From a checkpoint of a small transformer trained on Wikipedia: 89M tokens.
MLP neurons of a small language model. Each row is named by its layer, matrix (gate and up: input weights; down: output weights) and neuron, and shows model dimensions 16-111. Each number is 500 + 25 x the weight over its row's rms, rounded and kept within 0 to 999. Numbers have three digits each. A neuron's up and down rows have the sign that makes its largest values positive.
After each neuron's rows, "fires after" lists the tokens most often just before its 100 highest values on Wikipedia text that the model never trained on.

L6.gate231:484543487502528492535531462496534462482551460478503550549478467477526499495490528541504513448521481474463514496471482475494490462522510447504480497470456483568470487493501471510492504520465502449518472481530474470516527508522498489506467505474502497506486460531482499505500470510458506456
L6.up231:492554529509533519515479451518543485496521486472498555516509512464544465512502503528482468474481461502515536475452481519490537484530549477508485481469543509466482470500491493505548484466525528440523551491503492511475479512507473487506489464485520529538513478487505501525481458522527478516
L6.down231:485551477479480486540507533504504525522543494480488510491500501489499534505475494530488529486502501528490516541483492493505477506508480461501475473495467536504456494513523462479468507497458464468503450441501464509521533491517471504516470543540492515502499504484527469450498490488512470497
fires after: "ver", "man", "c", "s", "ar", "port"

L2.gate75:435467437485501521529525528450494511465487483459503541500494508506457509552516460511485468481495551495477533514537517507520480474495462480515491493489543496480499487498519462561541493488518502481508543512482463496471479478546515570443500491491496512492499490520486471506482493554535509475
L2.up75:487523468527495523421490489503502517473521502494536448469511431492469492512524496500508511510477467507468515438450520501463475506515516482534502485511511515502520506532512536533518498525530510526487464548449485542498523508456489457526474460506491524519504508524534495520478483515460517500
L2.down75:505504495515494440510510515470474475503530538548466538534490536530537490490454489500462500506465546498479494553497494508520516426470475529531476508449517512478487473494482486506474466497510541541493494487510517490499467495534498508507508480466488533521501501476501497507495492517474509508
fires after: "z", "s", "pe", "us", "L", "o"

L7.gate247:480506494561451513493495501483484480479489513534469499477519519494517496499480499531544530513511516479531496555500509483460479495519454522514486529537450450477495561442510530494513485501494468462499518480504490525473507486460480511514526526534467506543534509521500478523486459455510518561
L7.up247:480495527522544509479528496478526474476515473529495490481504498465561511482521485513508471484503483491493504490450519476428552526488494484511533457470519510475533499481467543495480480508472521503500507495509496495498493515514477487534456486487495490461557503490511487503530477531476482457
L7.down247:489500488579490513525522445484493479507536487496487443516514481519546507512509480536498476456502502501479492500513536491525504500481494496502473442504534476486504508539529489507459511515465488549479486483463462507469469498538488494507521535478508482448487521501518469467516475474501514495
fires after: " the", "o", " his", "s", " (1"

L6.gate37:479531481474496523481483516479570510459463508499453498485545519484475512487466520495497527502501471519495503468504481500519501514502483488536534441508509523510479516519502504484485504508491504498511511540497508546516506508483460501488471546513488507542510454499490507476450478473476470482
L6.up37:479457494512478495427515514535534524517496488485484538489533526548503474510481502481513484525491472492519544459476500493486495509509501476529471460507496482497483479486497500501486515539485480498418487500543452538525461508479474479477511481476491514483534523494510529492546534514521492508
L6.down37:532495494506492551486485496509524501509507514481460484529534508509472484488498489534498525493524489454477553467484494485489490507530458515467482500525476465481498507497522462483498498492548463522520488485502470510520505474525541479498543464475505536523512513474501494499515484492504501495
fires after: " ", "\n", " in"

L2.gate69:517484477465461500527490504499543480500538497480491490540489538470567519563486509442533468534507486502544501501539505586521480512494486489489457522532481471494531463479477506470494498478500526436475473503513529503461523454465581497497499516499492469512508513532488466535505492493517492480
L2.up69:509500516499443504470473469477509502509484480548482466530507541464502469493490520447518515496501504530489551457502499513511497529517527502483490496509513503461502481487481486476493499473514518488496468563487471450481546489460514480491460519496488524500541475536481444545524493475529511461
L2.down69:514478479508486503459511494459484483483498501522513534483505478491539518497506478538500543490501538553496518534525530533490511467523514532470499490501502497484526450505450486517545515520568520495483538522543491463485496475505469504494471489494484554518532510492465506503478481485522537498
fires after: " to", " can", " would", " will", " has", " have"

L6.gate235:464495459517455522486502493448522512509543489518469507492456439530444534478527501438493495491542462501537530513519504496505527510539538526480476517477542513512505497474512465476485499507474486458530523493507478517556562458503483483454485476531521526497493481493495515476514531519472525478
L6.up235:485507472497445505498506470464450485501495470472506508503503421502435525487517514483501505492496458476488493542528515508505540477547513530483462514478488540484511463481519504501513512487511535515509486519481475510548523470514480507470466514506465491528488493485533506507499480506496510514
L6.down235:474539533484525477497503482494466492502490528468507456532513498533465508431480511493490459491505484475513506483514491559505509488459548484490486552499508484523538473474502543500507507475500542470524519471489466471498513526459470518509508512525549509542486485489519520475498532501538507491
fires after: "s", " ", " life", "o"

L2.gate237:561511546504469506500534515519524443500524497492548506486481548456484466486519477534484459496551462519481499478478486544482445504534520462504451506479507522536464484459532499493489481512438483482478500517501464522517491455477509510506497519512525485496504503486527510470500489497501505524
L2.up237:515517527466525469570522467519511496531511461514527514493498515495521482507547499489498484450540489558479492467505520502486561470524500465523497505530488517539472511509463499478556548496503516448454480492543516476491458504565453514485445481495518528519515500479490520536517508531492514492
L2.down237:504496529494500512496531495489475467478485503504536516452509440481453519514536487502461459513496509497511486555529520515458481519458476543515471486531470471479519527489521490427479540486504521512470549527521523506508532472490474475518499483512510510489539477469490518567508506503486538494
fires after: " f", "p", " p", "aff", " c", "f"

L6.gate189:494504505478511499464508515516480469477469502498503462526515457465528505554548478498523480554512479489540471471516521477542482477518516464470533515506493549516480552490508512550481455533480509497495510515513530480500468496491494508476499550486485487472499510535509546533487519522505486507
L6.up189:551509484530492482540505470524477507499477502526516531511480500488521481502547471518513497514517524530502483507456514500538440471496549468526503518514535497529497485532474464434514435514519494552505519521486522474545511488555532502552476473511502441482484506519508505506467542512485479494
L6.down189:487503483496503440522526529483537509488461486481504484471516524530511516494493501492497475473504472495508511489510507502537520522531539506521441536517533524460520472511521482500499490465457497530489477486502477458485534498485528499541514455486483505459447483526463504509475559504460497513
fires after: "s", " f", ",", "l", " to"

L2.gate100:493534495556477508491503505532482482556495467536435496528484516488542514566511514518506516515493505503556517480495469506525502463434499467511495483477482463489510463501521476514462518504502491478457501523511544505497454478514492482500482507474479492530527535526516512550518471474484496537
L2.up100:504509481502512493482489462472502543520510514550461523534470494535557444497517475529465464489494499516536479512465510491502487515487537515505481494512528480471504505504513511519499484504497524454521525483472533498480477472504497502511517476503518456485475494494503517496490496453495513513
L2.down100:533534515533516532527471483463489454517460512477514485532508497502504490497459519435531524487496489434470507474505468495513493537507491499506484508513496525473484497504534493547531492536471487486498500497494516527489491473518530516479473492527445529501523487501522484566501513483500508551
fires after: "s", "c", " to", "amp", " He", " S"

L2.gate47:496539494509515515496501505488530457491549532516543512499482496488473501456497538515508487526507533512477511495475511515489476480494468486484480529505521514563485520452489475477492494486495482520499469485498462525526492548495478449521518456493508475464491539512545471483483515553483490487
L2.up47:522512427498437507492476511518519525510497484503494495503538491479494538533490538501530494494504513511501530581511494477517505521420516541463524482516490521526473473502482465526474500515486496510488532511519506514512465496535521510489534509549484498500516487514473505514500527470545501549
L2.down47:552493498485489459504480533525531542509488501500488465504490481496493512548503506529513488509549467488499469513533491492508492519490461490473540497525464491480487486513483479513519460534532520505468495482530542479475520498484522529499490519493526484449556498465477510456522499472495494507
fires after: " b", " B", " Ro", "d", " F", " He"

L2.gate245:517463536479523465476491510536496509521491447536546555492521466519500485511490504495480492478518447515494478506527460497476503478472522543492514528491503472445527492523443522514504482503505498478525539517493447487465533515525523523474496461515486491502532485532511504529507505504478568498
L2.up245:510456484460459518523510544519554524512472466544484513478525495495466557481520530493496524475537476509504503541532509487479485468511481539566528483454470474514545499493535456525476493498529493499529515460486496492539540476513514510525529523513527491543479497488484548524522534471503463494
L2.down245:545522466520502473529492502477497502522493488472502507491520499521507501474494440500471508468476481472483474510500496527488549503484535462474516495474477480451473485509453496476477477516487522492492483554510452528477533519474473519462513483525443519456510484512483476493521495463481538549
fires after: " ", " fa", " f", " F"

L6.gate195:474511506507483512491503477490525490517461520492512555477526461479457482539510500472499532498559479492493496491501514507458499489475493555506489505511507477504539483508471512508447512464515518475520495514472479525531518468472473471473509503550510475492501504568467504496447527542473510483
L6.up195:530481499509522546489462470485494521506513515497542485527517489504513493486519493467493477507505495497498457546511490484540542470494528487460507475482546481504500473499466485478504484509493522504549516505498525501507515485490492470527527456482492490501488479486506471502477494479488470480
L6.down195:540470510498500533471511491484485496492462498471492481501497522505479503492457479480467481560541505519502535489491559450492501460490512515532532536498497471499519524515496499481490498509508533500509502544478522517537476523498485477465477507525498498500454511472486484482491517466468507468
fires after: " ", "fe", "s", " Ar", ":", "f"

L2.gate116:481505495496456503492522506503492488499510541491506508470472511512503501505503494501482466493483499481511469501541474506466476434477464477527483482472478489517519527522522471473503484518497467527518478487489471439472523484493470474476548500503479515507530528535476496500507486540508461490
L2.up116:447485494506452470487475514472488475457503507498504537502483505507504523551536527500513460464534493505574478542460539452464444489490500471507482517457510537496509502498470506425515534514498517526489446505544528486513493502529461471461537496484489527504509508528509527494468542505495490497
L2.down116:512483451500517490465513475506518527515503490488484483513497454517492498497498429512479464564485478487475503493470496460531511478484552508505483553512464482531491484547485499547499456487521517505475501526547502555508518499532479518496503497519521473484463523493499492507475445514466482543
fires after: " Ro", "ba", " do", "d", " Ba"

L7.gate5:511487485488476527498520490526526450488517508475492491494500496518539509528504485463557492458527478467482470509489512510524469525514505567501512487434453531492485467477505521480514524505500502474468538527518503512492513429478478485485515465511487527503482499517504439462492501487498478538
L7.up5:501504514542451498542498490500501482464461492520506513493506485536477461519505511538473486514491471447484499551512534501463512470510492499532490487478450469495524537480484483509533476475518519527493507475492506513474503501480520496505498504472450486497472461519518472524452463481483538507
L7.down5:493472463495508532471509448515490502514520504523463516499486490473502484490552480502476501491475479514502487492483511531512460526480503503496496525523537486471509528532465506493530513492444510478504555505483478514539500482469492502473482499434553497502471498484501538505464520517460563485
fires after: "s", "p", "ar", " de", "er"

L2.gate51:481455491506456483503482500469507508496490495524517462482463482500485486497503491477470540508530489509444468546516477471501515501460497512479501518516467486491479479494485489520493486534520465460478517504542463501496469526504516486541480507511514525502533499523527483492505513510477453477
L2.up51:561489490512483477560478491506506491519501467535505485487492533512528518483481457516445500554537507561498496503488523552499518507487499517509534483511517504469475492523475522525509475553524506470498465483452480484465491477520524481474496515499494522513532510478500538516503489501485486494
L2.down51:475535491501529483478429507469475494577517535487531494542508537468508486497514490479543442471518511502503517520488499520500501536507513501508534527541514537513512505536516463501545528511473540520540500505516482460497505469512506490500508478508473469455459465515461484519517462494529495479
fires after: " f", " F", " $", "h", " +"

L2.gate7:483488508517475502501464478485482513501484523456511497493505510514533522483495510471510482500494547540520483484518497571540532505496460512498509535524507481476501515491482526510481503503478525532528570558517481481550496526509476482468497502505487524488522518460542480523507496526507494514
L2.up7:461527475510516536525513505479525499553490538484524504494495523531543527457445445449485492492524510471530479496507482514501507498534490504523528486496479500501496507540527538489468508489530486524488496523544471511527491489455556498520514536521493546501485519446508511518495459528507467491
L2.down7:545493543497479506512465496466544495504465496507482496498488517514506482463523486486503537516506507443512492532498535503473485527474508490538519486457492466501535526464512500553458500507493528529508523505472501469479511497508512567500514526542480470503486492548454507493522524478505499477
fires after: ".", "ta", ")."

L2.gate111:493505491511469525478481479532485480520459488515504519521496562514511535514505459478505515498524496469517507467482492477456502505484515537445494464473558513536477515541509481506495492469471508515508476506530481526506487487460467493455435523543463485474505462479455481517503478469495482485
L2.up111:512553513511469516532496514497519473530492500538474536489511555515493505495528483480539515517509478486538463505459504460489488499544522511463531478482491478511484509513506476502512470522480509493505496514514490541509495463460509469485475495484468497498496465485488483550577496515474495518
L2.down111:521531487500490454490483523526516522468504479532483445497558470476501502539491472526476505478528504500462509481482537503510510523476496497492543515501550509495486502493515488450456481501529496528525526516487477494481526475530493514462528491481501492514517487515468480457487498517535512477
fires after: " ", " of", "mi", "w"

L2.gate196:484485522506476471520546519463498517478439494491484493456464508498513468466520460554482496496534480522476472506496529535484462530462481514486488503506514484500513461534517431478515516499452497568502546485501499482502522492477506521465566506490531463476493486516537511518501495501471505499
L2.up196:473536509518501463513515501500515512457480514505450484464506506518516513533480518558513492454524483504497499512529450544502481485469487484519500499471512531557522496494490482474514493499543478501499517451508534534501478502496461538478511513518488453497484441490511559470497468519458490470
L2.down196:509516493504511463490505506493504475509456503541461488520504527466480503512532521486563519476513511456514502485536508490483495494476500562473496509485493510523506523489487509489527528548528465494509511493458488523524507487542467484516510496493480463468472522507479500524489454583492545487
fires after: " d", " V", " f", " p"

L7.gate37:509512488448529512466539466527487530472515458523495532512522524503522538484487506497517504508557492527543481470514493487505508488525442505495477497500479554526473476494496497445490499478528482523496500496464492541523501523474492499479476507554454454498488491508489493516476475482502471488
L7.up37:487483483493540481503490499505530519510454481466525493487484504464450523535532504490489557509513470513488491500504518516519517534453496513464504526490489497488514528448497504541516472475498529557454494447467535539466534482503494508480502474500517547499537546495515505464512535505480501464
L7.down37:482495501490532475521470509514498457502456499458485507519513513487511504549543473525499439475460468475467517509500524493489538511504483523494491504507477501455524422505497491507549489496520524489505558509476527499509485528519473504502499510513509510500527533453469474499502541499518519517
fires after: " ", " con", " was", " is", " in"